config = dict(
    n_layer=17,
    d_model=256,
    tie_embeddings=False,
    beta1=0.93,
    grad_clip=0.5,
    schedule='wsd',
    batch_tokens=65536,
    doc_mask=True,
    steps=7192,
)
MLP neurons of a small language model. Each row is named by its layer, matrix (up: input weights) and neuron, and shows model dimensions 16-111. Each number is 128 + 32 x the weight over its row's rms, rounded and kept within 0 to 255. Numbers have three digits each.
After each neuron's rows, "fires after" lists the tokens most often just before its 100 highest values on Wikipedia text that the model never trained on.

L7.up120:110149121091133142079159120122120114126128156086131182162118151133176102160148125098122110131166144077135124104069155104053147210163141106159129165127133115131148114199178139187134144151089133157069092131126176132111096068169185095089129151137095067138104082076085140117142100099137142112
fires after: "ol", "p", "ul", "L", "air", "graph"

L8.up347:120159099155125123137088160117089169125122157116172177141122059159135081173108063125103153139129106097187171084098156075140153147056161142075143136078203120146098104070109133158134092133140095152127106097091156164133123156071129140156090121181155091084110128135103133163162122094098116079
fires after: "M", "L", "l", "N", "j", "ou"

L3.up538:113105137111141116131128127085137129119097107088105152077117203115155153169173113107171136119109059098125136182098110128101129170162111109071114147140124095146182133115197152132095199113162114184123126142114118169151133124095055068136126026141082113156085158128123121211061136116143209099
fires after: "des", "pre", "m", "con", "comp", "S"

L6.up817:107157163177181130160164148130118117081141106148122168079079162125104121210084181114139115175152101060091153081131143128145132134122175136115085105177156153066153179142171138135075175102114129097135105143084132155151090123101136126160160165101181152130099172100132137164090137112127049141
fires after: "k", "f", "a", "sp", "bro", "Am"

L7.up173:080164163063157115111143154082064098070174122134191100157101112088162079126135153129087089154134133136105188100106106166107116079133157131126159114135116174163133178135053155182163116146161085117089071123177144166115138106104174138123084146127148108097130114120084115124119155141092142109
fires after: "Al", "M", "d", "L", "El", "ap"

L2.up561:099160074113058094155097124150153129107150175139170047136064187139141118082178088164114112136168095119130154039076137137196103090126118142140098089188132136128120093122121133106111134057100132155143103102148117103062131143166090156140099094091110118108125143091075141060177135169157161096
fires after: "B", "D", "or", "b", "igh"

L8.up817:125168119067130117130179170182084119129116108136160129174089091117139177143147130114156173174122155047102113132120158105116149060138137127159099086126170138115099123153131132138120177107148083137085100116097146158196110135146183152065109121126128079117132134126092108132111055122146164101
fires after: "p", "pr", "ul", "ep", "l", "op"

L6.up173:167133093119119172138143131109103141118083129083066080156155142124159053159128075119092128145142109170070106139117125209118148121105097116131108122142094061125097204103123170132120059176101170174161070036108133165073093166134149121151163113195143126137134154087099127182129181079100161147
fires after: "M", "Par", "s", "al", "ty ", "ow"

L3.up193:169100075102140169129135082126145124132154138139128171066099079141149125130129039080153144189161119157189113113110076121118142058059135088124146091102159121121132101183141127130180097165128094172142140049094148102128148164122145129145181141106140119181138064146111052142148104111125110074
fires after: "ch", "Ch", "m", "it", "am", "um"

L6.up784:076091133105084170080062132124130170122098086142193124171088065099151113119150165096125104117109136171126145108143144101072119111102179160151179168116115105179172177117098142146137122156194093117159115144098101190068167100069150153141104090128109072099097093114087143166131115073103130110
fires after: "Al", "L", "E", "l", "de"

L7.up781:123124098137156107119077110078120096111153155120049117145121134106106159061150146118178140149138092060153134122139157114123109151161120165113146160051104110088081106168141145117190078092147157137136172148099153114127145048149162112146062132128100105138130120104125129151083127115095099116
fires after: "stit", "ac", "par", "at", "m", "enti"

L2.up111:130112104124115163128086175140150071139140157167173118114113116125146173102174184135128071149100126140124094125136152105129106136087204186082102101085116113070130124100108139175156119177125135076118105197148177116098150139168110130148059065086108162136146172104111131113146170171180159126
fires after: "in", "f", "con", "c", "re"

L6.up153:058120091148080116104108103105114087133110159088170164077140186100061079112132092103161144128153107114100129143127148042147159120131173159083170121119154116146161194127139136144083183129138115136125101195085077085118072111090171122123125130143140119090143173088144117131116146082140196097
fires after: "t", "r", "int", "R", "his "

L10.up627:124096136149092099151124197187129223137209142117140105114100129103149132122113116135122140148133120160119135078136132167126173145156106136186137167081124136124077159132087140132087150098140192117154114108097064142177116143155157140083129118114186100168145158186215136149063146166146116110
fires after: "C", "k", "h", "g", "c"

L3.up560:113140155076139128142151190133188100113140155111159155146119124068161164075193106125132153143089106112132119121131153147122130104108156143091091186169072129120083097134163117136117112108125093108135110170116130130122153145127100154181128117111101045076096129101140144045144168178149138109
fires after: "P", "fr", "p", "C"

L7.up233:115139110124123175135119093081124169129121170140195164133103124094097145136144118073102146177180118184143171146179137156103113133125140175127176168075113120162096139160177142148140092105123183141126107119118138154092181092128068146133219133170136145137160068127090091145102184118097145047
fires after: "Ch", "ch", "St", "ouse ", "D", "one "

L8.up758:164047091118159129164162124083077073143150131106116117118148129095151142168143144094142142168142110133057114122107139066096147162122085136129115112139109115139127147096158079143065122116123109141149123136139129108100151108143084087132097157120139100076089137074066142117130119107145158174
fires after: "18", "h", "T", "kn", "dis", "f"

L2.up245:093095147157123078134069118126181080118102135078116125169168109182151072114112161132168036146117061143153115089126118122140162161165126132143169117168079151142139137118122090131147130118127130098142143175126127127122103177107154094124100166138133139128179123143114151135140112127099119127
fires after: "C", "c", "J", "R", "D"

L2.up436:159150139088128100131084104089107067120140155107165133086089126107202075045065104130136168114120097151085145128131130088128165145107070153097101172125102092175093123068155179191108123128124098102079073099173124140150046098118043103154136155190133118118115135154218168127129106074127110128
fires after: "H", "sh", "s", "p", "h", "S"

L2.up372:181143068173092187077119155066125085081174092091128125116104100101168070136100069140084166093167095114145128102096152166146118125154113097146115198106089097143113111149128169147088110149120091087177091094048169157143110138117071158129116139196086114133131140117100185115153099111103157143
fires after: "s", "S", "==", "M", "m", "G"

L7.up669:072140081127149142116114108165131106148150137138131138093130118190122084141185115093110090093106088150132095157156204175133083114144122122149142104109097151128164184103113190112166131112094121106144078130122159133092089116093107086128158133138156161124071129126115062108086145147103109076
fires after: "D", "st", "di", "d", "b", "ar"

L13.up575:126183141155137138115082154132111094183069141113140127152119168161177147105128188156153128101178107133137125117157203105186128169098151093141137169113143104130143123100104169202109120095156133143081125100123102126130113074095101092155103151140118101135082122134151088199179120106120153135
fires after: "s", "is", "rec", "dis", "os", "es"

L3.up676:145111128111131169117147122095096106130105136111100113153153127156175107179119141159118070142171101147100157171116152097169133074088158170188129143184153124121085155104161099086094069070109152115145089119062143154119120091104098074063098201129164149067138135120135097180055098174232074137
fires after: "H", "sh", "F", "kn", "h"

L2.up106:119142077164095132159146111069105123101157096112171105112123134094126107105119147160132178087167120127052097123090138074089152144126135076124127130100106182128057088156082179158076123125196141093200115149129163120119150146083113111149122153149164162124098153161136144111116159077104103108
fires after: "S", "K", "s", "W", "C"

L7.up364:131130123109106125151133120108130196115092155098167086113139115149140124129114089189151112217106165103155163098130128140130141128133204149102155216136128113160136109050160132150069163112145105170110131113129109099103077099095141123125103104150136090147150161080139147131094134183086161146
fires after: "s", "S", "G", "is", "os"

L7.up659:112095107130165117156118128124057154060153102169133106117083168104127135165127114153109147108114129154118129103089090170138199171063159166089075162125140136112099121142120169189134083105132133109145126123137106114126076125167151131164160132117193085100132133150098129153181196139087050172
fires after: "H", "h", "S", "R", "G"

L7.up290:108055090092095109092125099111154139098071155070131196107105133082122109090111132108131126106142121092069108173187112159084091195105136164099136112121090126118161114116133134162107110151178158114117124143101084166162129101145189156145136210132114099084167122109165153129134132161102151119
fires after: "S", "p", "t", "T", "R", "r"

L6.up383:106127117119108131169135132193101091137090118144131148119141111135155111122094104155063066172135148054105147125102128111113152128157132137055135127160085133127142094118117134160110119065119082092166064150202119090130131058113153081149131050123133113142123170050084101075160151170093127129
fires after: "d", "t", "B", "T", "at", "b"

L8.up591:059117119122131115128096187199131157125152146098079128163135084128097082228149142108128110193149141154123141066120091116193114136116161115137096133120161090151133074103126162158150171134075103175113096103156173116086132110138117115134128114141140178132127191056079113089149134186123171134
fires after: "B", "Y", "y", "b", "Cl", "wi"

L8.up554:168120114109094124183103143162140146144177125075103158084152095076169097100148123117133111155178088117113143104138087132099164140051108154172148173175133146156169193120111170166119164155191128156146163152089113134126176150138119067154126149113155123125159125082095083136189163103136112146
fires after: "\n\n", "h", "\n", "l", "H"

L7.up771:095104119109114134113178082112035105102128195120146148139090086063135154187167181137164110084123140051095103127129105137142133118092131081099164139126142141114134173121112141148113113175047145080127148132114080073110120093158137133165119088175125195115150118126113089121116148110135140171
fires after: "cl", "F", "urr", "a", "ur", "h"

L7.up517:140175127101143172070100102113128123130119134150115062090146084125219124118178136084149199133107128178095105130124159134158108138078158064150069163158115134089114123168142112147179086113129114080103040060189076172150123092160147094193150130143161130167135126071161103103128115170153158142
fires after: "w", "gr", "and", "Col", "al", "sc"

L2.up416:175215116122099180102143066083105127095125075129176147111110174095085146108114074115138122118087119146094133121160085168136141110111152113124188117062105148156105172117093149168146052137077118144093094072115097183167069118094119077191161110159127134096141165100130121120104143148185098190
fires after: "S", "s", "dis"

L8.up155:139126128126115073139178177133149181102112102128116144119125190094162154101182139096129156203118178158091081104162154156069114115201179152101086163130080178105102113073124145133094103141161180153113149136080131102144124086196126156089123137141135114109072181110157152139149141102110082097
fires after: "c", "th ", "C", "New ", "the ", "p"

L3.up812:122204116092060139113159146154134150091116099096081167162122113140211105145096082139075158113204108084176121124162104211162147115060159098149137142114131129168121143118162099160158098189114102129140137095141124143145137189129116154094120116176103125149178153114130103143156124171136183078
fires after: "M", "H", "om", "m", "S", "h"

L2.up83:150169150130101146139135121130084149137067075082140139174114125180102149104101098108083108153100129158069136075176142173078111173084173096128165121115052104142189175058135122162068115157187128112141121075119127146093081080105073143115173136128175167090134201154106116194148166093144073118
fires after: "S", "s", "ers", "dis", "in"

L3.up750:158098139135187125126126100194089101105141125146145167110135139093131136089090161075189176138135128138154118154096128112162149113046115100094135203228134114152117155185147179103121146131127138146199116105220135098163141126176146111131124115129150127176118158114088112094195186087115104123
fires after: "H", "K", "h", "gr", "he ", "Sh"

L8.up488:133094152064117155158146163123119129096133128103125143172108095129163111158151089101161110104098117093133058107175099146157108141081133135124196101081106134153080134148118127160123186137155117141151117104147060147127108081110157153132108085152130161140187165128094117139191186088102156124
fires after: "f", "d", "D", "h", "F", "m"

L6.up449:054154177117109134064091083130108082200122164137113081134081135125169107128091111133078117159152115126145105128099138143109124116136152152115173155141086132090084113110076178100110135218127147146107150172077130084154101116173101097123064086119196153109103100060135098169152083082096139132
fires after: "y", "er", "Ro", "le", "al"

L7.up49:056157126074145136118176121139105128155120103128165162133062088111134154084136127141117095119065155151125158086127172193159132111159166114125161134075099131111159170100114138140143138178140127080118138107165140132138130119174099155168146105083135135117147099111143115099123133127133133134
fires after: "c", "in", "In", "acc", "rec", "ce"

L6.up839:089114118174124127042079116111153136084113103066138122147086173129138128131157130065095036127147104109107104184177129108145150096188090165145144084112086135129102145097146120187192091118079107105095080176106121205108041106159165121120140076149159147127113172137093111104099122113152176099
fires after: "D", "re", "g", "un", "ar", "op"

L3.up192:155153095169080135077122108118095029120135071127031166155145099100139143171101132158192088145125115114113167130142140126136184130129136160106107144110099068071111185135126131098155093117103113133105219153121169100081074127108184171135118077145129111172110160147114091125135125160181169151
fires after: "M", "m", "the ", "at", "S"

L2.up550:166102126150133082139143135128067090148114128154140169114101097176093103102132135151120117118085108146069138155153127125088201120123151079101215136118099099113131152114106091130099097117139059117123168063137130055083106146090074183133137150166146107130098096140111124101130187186082088121
fires after: "s", "S", "l", "L", "er ", "a "

L10.up87:152126086164149078127177129101102107125119142156141120149123085117137099102176182144147130156138107109140155137200111140096054141116162129103155141119101209119138185093116159120125136150178115034130084157086147141125181137156065121104167117109181186148187145110104143106104169096179129110
fires after: "An", "in", "ef", "In", "con", "f"

L2.up1012:161071149154146139102096124159156095126169087121184124158071032123176089137097141150092116135137080115149094157131061153125186133130117197119067117070143110135123125131180145099146108131126091134138084100055097148168069157188093119144159115169130125087105145132147181149187113079143122121
fires after: "M", "C", "m", "sc"

L2.up215:105065136107126120130127066063129134153131091101118086100154192131132106170110119137189081173109079115148139181130130101121160122116108129054125161083142095137105137110156121170056111108104127093136155119155099066174145102158100094096103092157102088116107137075096074148111174092120165187
fires after: "des", "s", "ti", "as", "Al", "S"